Weights of a small transformer language model: 9705 steps.
MLP neurons of a small language model. Each row is named by its layer, matrix (down: output weights) and neuron, and shows model dimensions 0-233. Each number is 500 + 25 x the weight over its row's rms, rounded and kept within 0 to 999. Numbers have three digits each.
A block is one neuron, or neurons of one layer that tend to fire together. After each block is what it responds to, as a language model described it from the Wikipedia text at the highest values.

L3.down716:507485526454533526477511512505509468531519500512518535518485479450549501527475486508515476521505451453501548517538523496481498509522427540452495507502507483508520487511499521551514533515527511477509499502482524483491474481505510529552501509534509481475497537502489477488475495461456472507506524513508504498492490441490526526528503523515495497516487514475514511484515482494476504514514553513495478508473499522533490503510516496473497510535497499497480416495474486522554461531481467466542526499485458493465541475477513469483480497495502484483479485484534489520525495486495515528500474520493520487494518525483522494495496498466518458465490531472502516456488521477417541491489509467498502494505462489443479
L3.down889:502451520457521580508517509481470513514515458520510506477511485475468496499509500522508511535481502480514513508475483487489494543538448499498459522499538496536471521472507460546517502521499477459507532508533486492452450473520477453518518485563558500495476492495529512479524487522487513498506499484468504546465488499490488494547472534479479494517523507491552496514527451487480502502490471472490498499510466493464540462482498520509476449496494483499496512522503527548519513497510505469506490531519552519485532510485507545479534448470538509495457497532525510504447497505536465541474505555497538493508501476517563502542529532523550494489529478474518486520481530542460520545560503472462515497507500510461515
L3.down900:497524502498470507534522447473543448463499511492517488492492492523469479487491497497506511498495528523501477488471458536498462523479495485496498488529503570544519511515480492483507483432524494462474463477519478481541490479499490480511496542509485518476508477522517525501499499485543513457489501468466530507522537565498499481487512482533524511525505488446485494510506525504512529496486464505510513529484485461503507475475538485496543476455503507483483508537522540517508491510526463542527514538471489449487489495474523478489485497479473517528547515471491518514485504493463514467495507432503515482473512503503495520489465519530516556494498506524549517486507512459502516442489483532484448483516458466491535
L3.down980:504512511518493496493504491463461582511523500537454528472516476477490484465527529499473507462485514494471518532488484518504516512535453524460549451514478489496476535469453452530500487478507519491461494481492559488525523535455437490503511551518506459506517516492523519523506524477516528486514536480462507534428487498498459510525488504504493506524498545491466464475537499505468524521511515454523529486462531540515492530464495521501482519500511477473488509506537497523476512517526487517488544521536509469456521500475519519510495456505466523488478518506539527542473509485489481477466498480450484533525490503461482489519494536507532546518490513507539498522505498488497508532448503533508478475505503542507520
L3.down1666:502492512520496480480505485545441499518548500502507509574508515513492459458476501482491517486498472508458489473484524528474503480560479477499451485513522482542548528496523492506520516508483528521507507489456527451519535494460494506481468520482463510504502515525501521527518488512473533506534524483481487538481447492500530491465534527516526456486510525556520505520516463501514483503460516525477510470451525489507527499484523499528504511494528470501491473482474512498488481563530471520512545503513506499496508527492549514508486505478456487540490500469473508508512542517506487520509464520499468487526468498458505488528487535509481536481473512497517524508502534522511443458464491548469481471486504513451536
L3.down1749:484486513477502496491498519484437509481516515483527489504524525540461450491510495510513488473455496519508521497484439521488494506503515503488472459482543501506495531513490483523530544442516482496520469485484556506479502490491448508459471446453501508502518537536547496534503517459489518492508518514452502518507464479497493490462516510507503541540500511530459440532494487501490475520474473495468522477492484463515481464451489503505492480526508461447513484462514498563505510483512488518501486513477510493487466495520544525523480539433512492548495510510513513498517500514514498511468485507512480481517522526453495522451530503492457541536500500540531466504481500484457523447481493513469520459494516493503505
L3.down1986:513514488509550486489527512506508491464524503488489545519468513491538492525472449477479525519475498491469526483501478466508548499459462511518484523527499510505529529523492460455497508496499526483452468509505478469461495505490554480520486504562496526495471482509490471509542488491522512478479500492501520487510500493458592490506491467480485479499528471477466495486508510502482527479448505485504514513518526512481512479490543489478518501440552484482475504529511525547484511530483473529529487508512525530522517503531526475541515518441500480515460548473515527454477536493501467473548491480516492502487548506503513484486495509480486502492522492503505544489463592515454491474541546490494520484503521508506481
L3.down2040:472494505513541498490509486494500455497543549451504534504483498522496477496484497500515502473470482507490509456545480477480478463474483503453532547484538513469501509549484487472517507512482531519491509486469512453502457486514555463503490509509470527547534497490494503530541475434535509471483549497470500503503488521475519503459525507535515480546517484513467529473515530475523511470463528470531525559465472509476463484465520468492512483474481501494494496466531554493547483541505476486518492543484495465487506513504535498487496506454506529519467522485484524517518558510496516487508456511547485506465498477500498534490494546529525513505492498498475497520510532529461487499521550519495450509504463509501494
Final word-piece of a multi-token proper name, mostly surnames, mentioned again in biographical text, e.g. Mo|ore, Lovel|ock, Carl|son.

L6.down1925:525509496492494527521484537474516468528476466496518504504516491494456535488503510520500490496488544482534505482492456496486504498525517465536513509478486509522515494534480465487490513514477508489545489526494522491474460531504503466500492485478483526509493485488491530514470495534509465502485462519539529498478471498551508504493481500462461548522436504467502479485470488521516431494507517542499501517542545475502516497541456534472493541481536511509483494473506496492523491525459519525506496499485502505497436497507548549514447469503525539510486475550507481476505434507466477497522494504533501560488496524496529494518515486481493477525464523458505445494539461492487499438488506484477501465476525519465522
Continuation pieces of foreign or multi-token proper names (B-ini, Gome-z, Dou-merc) and blank spaces or digits starting numbers in tables, lists and dates.

L6.down1007:518500450487526472540486509473486539519479475515485474524504474500523518507489489474472522530524478493531494493444486474520488488520485481486499509505517506544516513479533519532480506503502514467489522505498498523519471487461507530490503490517451517545499540488492503542476496464511519504521540493500490489460530526521517531496500548468479473486455485526479442482499458454466498444450483513498526460483458474528475524501492544515505482541492513500491485496482535481462506436505517529530473508526454496495503441474473457497434512503480526544530513507486504495451523453530516498492462498516440542524496525478502510522471534528459469536510488472496503512509534512495510503491486493500519496494457532480493
Month names (full or abbreviated) inside dates, such as on April 11, 15 April 1868, or table headers like Jan; occasionally table separators.

L2.down285:486479524504506496501492478516490492520506495505545502486485510516482532491503464548510533529477513548559491505494483512467518474465498518472444515486540507505546492472511466479503497492517531489488553445519473487495488467533511508491457528496461459487480538525512477474513472478506508498533463431473503491468463535491504475505492514511515444502495540538538496495518485476475501487534494538498477473525430494498510542498534496527516497478503478445504531514496471522497517538492542505523537497531469491506469513472550537521482487514536507474491521559464491524524566483461520519545533503491485523476495512490481531482520499531518489539503510522518489470479512486451494470492537497490507512493520486490472
L2.down872:502523505505515539467475532459503518496493458485535509467476508508462489519476474573514536562468478471519491459511492544492555507483495515454469530554481487498551512541483513447524471495460547477517527526539526475453531459552419480517450512514551497477504479500507500519494469512460482499467482511474510483499513529508488480469504527509457504512483534528467508509520528476486499486472534500502483544483525543476498486515512523516509496449485525442497470480523511528478487512472500460524519485518458488551485481529506523505462517495490527482475480528500498478505509505536474501518507489473502514462539471521510543512457503562499479477491496528525516471485494518511475505530514499477497460522498487502494
L2.down998:514487503445488468510519528492475484521499516492535510503528473548519522512459499490474498545489500518498534436511474482542496555480508514483498457509463509526474493545519504451513512501500552508485504443559488539519543508531528505479501456480487538508498526531470456488497469458470523499503513553510513537503499490467493517499528485488509499502503493543516508522503549510547525489486526496474565515485536441504456550483539486497456493519521507543492536497517534475511513480468505524494526492481509464471482517503505520512506492504530479470513460494451488494519493516509482475522531459465512478485480507497504526514495490529490519521482510490499483506480476500503488571498519493499500541541516449524429
L2.down1522:488520467522503537481515483517501499524499491517487479504489505495501498520482563543511471503488481495544483478465456537498515499487514476491451509514498538494505554498543487512465513501488482499498535437532542458490499500492465535486514544526486473483497543494510516497514523469484489492524509491505454491493491483512482473489522527500565533479533524528524524524540520500517475494526481487465493492490483485487489494478529504491504470512492448480478496520458536527514500507516508475502518520537546523467520508475515490491486472485468525468493535521542507466490551471500467496491528516524503540506523455537485493514546537508535497497475537539489499466471489480469515531512484486469489481504521494511527
L2.down1648:532481476527505502541527507509475511525541468495539499451487532480510502497497504520513495539529507513521508484532468500495478521503495533532469515495508490493517516485507492517497528486504513489515530510524513514500421502493484474475510493472463532499518526490477494499513425471516489479511461417524539517513427488476483480521481499528521496468495499513491529513451509463494464510513510458522556501478488513513469508511515470475526507476496460509513522500546507505508476483460515442540493467483463533449489512463496462535507513535526484482485526490507500455470513509450542493529517471497500535465471517529510480510500489506500500515493473521458528531512498496516535550548478547498506520530500484531474
L2.down1894:529513532503515551507507475514510494486498552484505474453508514499456506472500470535472494482475484506447502489532501486457485488453545505482452510471524518477477510478532494502493532504482495460495531475549503480452519486516522480494475504454513494496484518468478481516522483536524530462498484535477474488517493504526525498526475555480496499483466501519530505502512443470471494455494485498440462479515518489501481543488537499524493480485473490498452516485504511547506473499505472532515488488468520466500516501453456552498507505516483542493490511446499470517495486497462482491490507537505536472516498434496516516516528518550523538493529487510537481480499507545483521512516485487463480553545499472433465
L2.down1996:531492430502487484514514506500513504541477510495520511462461526481489477508453483505510533510499491531530465511461503522476507509518543512513486505499490507520491517480558502507479538550519509521478510520502481545499524528514511472448503507474550504464469473468484509509496518514512522479534499479513548536531484480485442508526478522503496474489480543501471523464493496493465500519504537542528489479501506472528509491516472502486497507496476475476475480502490477507503494510462559480505490517509475495497512482518507473517540513491503478445484502536509503552494530490506530517486479492491500502503457514454494535452510483527504540490505498477521505485534504502495529467514548506512551516547518460486505
L2.down2561:502532497521565520509510501516504483491494529446518452494484511505506507494526481478515485542527508485516509483526523509490502556500521517519517523432531515535476501494492501498558489523484463519475501483487510494512493537492503482487538528508522535515519499496500452462513488539487487524502496467521509511491492494471528514494546473525518473509509475498522503519495505489503511484506549520468477501473501472485541492478530539454459531518487534531487483519501514528522516507446537503487490497545478448509485522516479509480467515516501486466523490497513520534475493496463534474518542534512499500486505507482496511510493515436523507470493466512477506470472447548542536461532448534474489524519516507501502
Word-piece tokens inside a longer word, mostly foreign proper names of people, places and clubs, such as Rasti-š-te, Kitt-it-ian, Zapor-iz-hzhia.

L3.down543:500475467519495474463496504521492522463490548527549493512472497527501533490494509519474464550500496502488504513487459488481500510442494558476486529461525543505502477486536491504520525478492485541518525478489534548491471482491545471487519532478507502447513504475500478525473494508502499499517503505507501505506535498503536482473483529493503510456520526499471447521481491504503507542481533521500518528503462473507476538499489519485520488486470504492494515479528539521466501508466473500436492483512497512492533525526484526496493501453511525477504460475489473470540541458514487522495475487534493489541491474506501494530529536484473495547491535499490548503485500517522520497496496483498547495485503485525521
L3.down601:531495487527502492449483502524482537488483466463496519510512490481463484531499497441481469483462491483509545508508474513489463484501525487479497477464497492489508519477474509478515520483546481507502463503494497504516462492528502499513505506509536483483536552519500502517472472488497466513523503546502480505558492485489461546499515527520521480507515501485486562513502479534504523498507499481523501533450477480552501471517498494478492491470481498514536486495509560504523497525499510446538516518496506534512508486497552552524524475530539535460512512476489524494505518474509569484478551474482490494531505494504503513487498462479496512522480482477496556477482550497497528468530494481511448466501467497501489
L3.down633:535542509483541500514500506495500489477494494506486536522500493520518507504475474494468500474492523470473474457525493508510546510503496509480490475507456502467515506521556479487497553519528496489474527525496528489495492476522592454506495511537481528498503536537513515500508471505490485462480521507531463540518482480489585506488483530472533545503474512465516513449512540507514466501509510489528469463551497467455537490507497503509535463490466471484461447502501488501552480501471496526471514525465508491485493471506461534450492481548492483474488491502479510486500522488508515502516506518543527521473535532530505490549508467499502571507492466521532482538472495484490507499492478497489499480507554472489478
L3.down895:496501493521523467497429473528516542537523478528505485508492470461519471501505512464484486477505486480464517559473515499566473498489522475454506499508507491513499497451490517479510506506546463551421541492496522469499524470502537506502507538480485479489525504509539507465471546498538513477490502469530480454517513542477514511530497484522533530493508521479469530513462518453513468442479551503514483477524479524503479493482544512518520508490498515472529533450534491504535489473503506476488497496541482522513480458500502557470469500513513472441484500521477488496472510481483503479501509509530532509493497516525520517511516471492491487450468483465490501475500522419515495500524499533509532469502506522505491
L3.down1360:535529503506490483524489498500506479504503474501516483503498511467499485505495469528492512515514489481512522464437487537477465494488513491531462510508479465517513490521499495501438532503495450505478475484520457533474481495526519456454468493513530504511529538471496512453510533484477513512488529544480448454490491463510502505479516537495474500479493512496510531501482483539517496504455530496501509499455506492505497493559485528495480503482492529534522465522505530490497491503506495513486519513499551494532518516531501470504533483484488513483541483469507547487503494526499524513490496489437464517517481507511477492472498486482503504467486474518488511493537464482512484509469497509477450516497503478487527
L3.down1420:484487473544510496522507502513493551513507474514479459489505474433527467460478494531488533467516475508505530499524542500449488484501514482520485517522541488499480449443546508486512503485511477536465498497527453470487487535527509507488489543502509501510540520509549493468538527478470502469522472491494463496492519534498513474522479489482511510487476469525482499510506503465516510490512478532530490529523496477475474500498464507512474527521458506509457507503478524502469547478487540493453490527513487437488521496505491521483458490517530536483524507521525527511487521510466498501460498484524474513517509519487513470535462473527523482523515468500487517533519471486480494497492476475481485521487501514468508
L3.down2325:532538483470513497498483532527445494546512505506549507500472529512505495482488469490540449510534449497531526498503487522495490487478494468484515507471520493495499474514455464481507449523507485496441523464488473510493491542515481490472462540468530518489525475529451529477528492473461504531508530518495506497521531487526500487482502508507524487510522525548529518531504454504496478496506521496513469549479490491574489460543486509495518502474487507481509512515511508527496488559450522526501518494511497526500535484543477558529506503469504516501515481468525485464496538494508503479517447493484476525448495503500481556525577482492475490497520483488501475467517479552516465459481520515521498499454540505545504
L3.down2723:466459463504488504512523527515486501567520497542522486525514489480505493504497510509504523494548513459468539490510498465528471507499500492536489499577498498554514540503477463504534449475541507496526539519475531505489487465510514501498583514544462507527455507516500494511501524439539517484516476516504476451473449489522483503527467488480509507466463494482485534475487499503553498489472525476507510493532464497561549467502500524525486529504471505535486512509481506516512507512527506499509533506503482555494495523541510484482515502518474488485527570520540501484469531512503506491477526504498477465538559505505541473488536491471521474500478467523501534531491504476476492490492502489479479479467458545485485
Month names in dates, usually after on or in, or a day number (On 29 June, In March); also letter z / Z pieces in names and words.

L2.down938:461481544524538549490504559506503488464502502526482485513515522501497526491545511501500514535472466463497500450506508498538502472527486494514538485541452519526484490545536490482496500487467507526532482571522515503451555566479518504515479478503508498478524506484515525484533483502470516481550466484483490494506475479520484508458509463523465490549452489526494503477480506483489468495484484517489485517501520496479455515528547560481482558531508477481497475485513500488488530484481509537518515493517505467496503483505502500511513484527495463467541541533496509510458520530485473472483519524497514510538547481504491488527494506523533476505494474524498507497509499494515459504446513470479518455501487525465484
L2.down1622:484534474484522498494480446515495473530486507558479521473478507447527472505511486522480492499481526524492510540492493482477522583509513533509511525528518476436516491487489507542510530498523520490479502536491478482525483459513510476495456494523546478500447477496478512493484512503517530493495509473529524459494490505486525521514481498471521468479496535486484503455460519497529507517497498498495523486463509490490449502518476524515512500479541541536474497516483521509512525504551476444498520468516534469483522525540505548490485555494520480494521457508521499511491507546506534480551482502478489512520507537470531525496499503491553531461524483502559491457506515512502485475509503475516456521481500528512503
L2.down2058:509529528503468512563523462518505450454533509498485524479505469534492498523491492514511492448522502477518543528460518515499498509495426516503475493514486525451488491564455487481511472471467528531489494485500553492523461491458505476503500505516503492545459510489510466500487474476440496524454557472487551493508547518509487535491497489479450484449541532517506535483481513479466499484492543520500508514475530516495500454506502512506513529491487486506507462490493469521493495525506424537486541524500507507531506482475538452474497505499481530521501499512505532499502475502474520524481480496504506495498534501518481475472528492480488527525481471497494485494520470497533530496450513490449520524491487442469558
L2.down2181:500505533472517537487511492513529509511509503494524497484489509506460504517508486492476504490463485513515539521501501518476487502484502533525440509494472472529525495494478534505498458518525500485451495471488480472483499479501511465433479517525509530511522516483496529478467478477545484528547455475511514536486520515502488525517514478508512507480512486499554496505488513490514465487550491499529510427521476501530504490497541508486478480502536489531511524521508481523549516484473439531476515547476493511489517520460538505489461490479501484500491544532469473535474498524531499461510452521495493488491482501490480520513473510523559487504486475501525493470483519510481487500505488480531549491468502508514480
L2.down2264:554510491492488472538516560514539453505510473505534485554548521497510481502523465502479514457473481456516543507488519492488454482539465516533507460511522494496498485480470513497480507464471550512502505508513504502509491483520453515497465494464471514526491483474473467508531522429479527470541476497467476520547505508496523485523498512505499533490475530487530508482513512489475527497469528477493514536499525492486519468530484502517492503506484474507519501493494514502532537470507469556508500485525523523465504476483541527495485461496496531500520440566501480496493536514478546492487511483520469506498492495482490512514494552528495520498527527545503514513487530514519484486498512482501490472504459481451510
L2.down2398:504491538512491507503489484550476532516557525476464477503511497496540476470508508500521515483517471516489504547522547491509485532524511516467482461529507472508530516517492501473453474533483533485458527499475489507511466483489540479502529483481536501466510486444497495488497489504491508511521513477522544528521472499536485519547492550479489468506512487477509522506476493489532512502499544495487489430447533502493494450508505537494448487491521477520512533448500519526533505520530498485518512484525521498490494506486510499551486500471482542508522488485477482515462477508461514467494483508532437522501465489468485514480514525523501529522517480489483476485546488502480508536513499509574492460566557520487513
L2.down2527:514523491495510485514541506474502495482577500531498480514465508521486475488473488506518572482516467506475544493504491542523485507495455502533475531509491502483492504474516478447512460491504503514497487487517485529540496500491487519515529536504445501504480481559513493481494494508525473511539557510476492514469490498513428516484467472478471511496492491462511499464456463517544512464515486503518530474469528559531508498512470554530509531516499543483483469511544545486472472521496461462518497509497505484525519521563482495512529514466520480503529484489496548509509476473514487531509570505528517536453502473496512483483501562509517528489490509508538500502505467514533536510507489488507487501505476504557518
L2.down2546:511528457530503513489528491508498495523492501529533493465500500518497505493472498515536527531520518485466539530491504503460477524496514483513488504527484482540502481474529526504486497453480474483471524451493522487496505493489495514513499512531487526505472473445562482553485525525469518468496466479520469487494485488479544516465520464453526528508509500532483496517525504506512509457496456486520537487486450497479551519508480488517474502500502490504481511497490456476502503516524526493531556475526534478528462492501466484454510466517482519490491474523485459464507483492515505508459492471480502539534459539498495474526518478541463516522512485490491466480517497501473458512520550529481459496510517535538490
Hyphens inside compounds and alphanumeric codes, such as DD-114, C-20, D-modules, Deutsch-französische; also month names in dates like "on October 12".

L3.down662:501500553476514499487493501547465507467488489534525492517471496494475508487492470550477498493564506497446480487530490488511492482530515517514532487458478512549553536515528468467448489480504486510505507476491533464530500510490515469504476504530505499501496500477560458513455465456461479502551533517507501531528449499518495534495471489540547479532521486519539522481542496512463466440511471485473502505504467474516483517476545493495451506526523477497544466494492430499523506497517510479427498527525544541490483506509531478449566495470526496531495498487477496488529502481485461494468529487532474517540494534519494490520501548500494491485465473478468521490506523506503509478505482491518522495536515526478519
L3.down700:469493506553544492499529518455487521511507519522530544532474481551485493531529494478490489474523499504540517491500480483504523479479519541478489497471515494516515503488508470484515474490495511511511478492491464518522508491521552475514467439491542493530444503537493505575539445481479449502514494483511513524486502505485467495490468446543524498488520526525499487483540510482510492525495528494466483532469531506469430533580470495501512498498511472500526495478521491522507473529509510478493483493462518483479513505516517464455477504525526517525487498479520488504505464510482462506524495490512488474528473543523506484479539466456480492451493502520470488475523523526497462497507526475529498505487523496536466
L3.down856:514483494489503537526520513511491482473491506513544522500514482530538488478491507498501500519509496509486550510457509478533527515500513475506527484485558499536451501529515511515495527536558469499491461537515536506526504532484512515523530469509509492522508507520508492520461499521505515500450508440506522505508504504524534507503540542488510520489508493499489513493523521462488483464522475475470466498501488502526524471485494481456452486545512497489516511492516559531491491496525494499438505523513536482499559520500499501516472524514490496538521547510479521490534519481501479499493522512470523516506481481531459488481498477496559480438494523486506531454446503462526526531483505489514517495529484488490517
L3.down1200:493525488483488484505487509518454514510535491504566536475522512517529499520556544491542491484493537529482487439506513525484502509498463521487546485506485487489500508529489498511530516505532479478513483495507511526493507503519555463480533544507499494495511484480505530497479536474521488495506469490525497521516460470518492495534516505488501464522502522487500479468489470536483501463471488504487510469559481501452504487501470488499481493518537481520513512514545510483523525488526500507485459502460452498535495519496487492473497516506489485507497479455557482498499530521536497558521515473554493449492497476494507451498467499545513483524513463502495457524508509476505488473505480479520540532507449457479556
L3.down1254:490490520460498497491539469514485469501494465508497466524481507504493540491492462465515461485501477516498527516500468526492476470525503543480461498492488489511518455527502458514504514488481544518511511496468543491464480509515489434491491491510494499501506497492515529517428496416457522521470533483469522531488498498509516534490493445538500461506538510499490476532483475508525493511514528425524506503489525481492512505510517455510484512516522465489490489545499475554515487491532497504538514499513498514499554475508534488487494524495474498529507503490490501502503504509445522534552502481489489502462476471521512521499519503507498504503437461438503504475495564434472517492530459529478466495479502473500520
L3.down1806:498518485527492520473516500525468511517486511484507480509488496549486511490488512465496465493524536532498566501502454511486543500480502492495435532517521517548497493510488452468456504493496496555525477519501482513519496451516461508531501481490526473491475471467503470472498503512488487491517461521523490448519487501527471533461505509543542498481526488461490530519485492501480508497534467472508476492485516498520514533451494467521524502539495467508504510550443500512530505505486501504523478487470494497527502506511472483495521517528487480546477481528479502523520500513511504499507535462496481513516527482536480479494492501514553480563484519505527494537472502491483530488494554488502515505517465510397507
L3.down2250:501463560522515539508549525493491508498512509502523553502457427490436454510433503475517516454492501545480509493497501531536459463437464492493506508461534448524504488483504493485510506505524490470473477466477515518540460483517509507525502487475512514492516524471475522503460491489497492419498527541541477475482513526502481519458500507452523503496497514520552468496502504465500463474489552465512479517499516514508489503482479533529513484445523520520506555531547491527550500512497512488490513487486466499539509489521516440516501438514465501488520521448495491513455451498505476459523482477531488486483503533524497442482509489491496493500489533496490502481562536508482486549503525483472500529499516451501478
L3.down2414:513532526522518490504505502530489483530531481500497501507475498511448462467480503505473478485533466477461526497501534492520487522496472502450528518529499506534513518520525482484534514511517510513507501476489571491492478518461497521499483526499488497512539499466501517489503478510498520492522537502487509566483523503532498497499457503496533535520506553500521483501508505467521455523510480499558495495525494528502553519495503517472478527482529532502480497543546490541508458530537485511490507497468472540501526527526491488508508468512532502460538473511498526487461464478471486482472539461487505469522510496475555490466451485499567512495514550489471500472524537474481472523521489468513521509516487475488481
Mostly "the", also "It", "this" or "The event/word", opening a noun phrase or clause subject in encyclopedic prose, e.g. "convinced the court".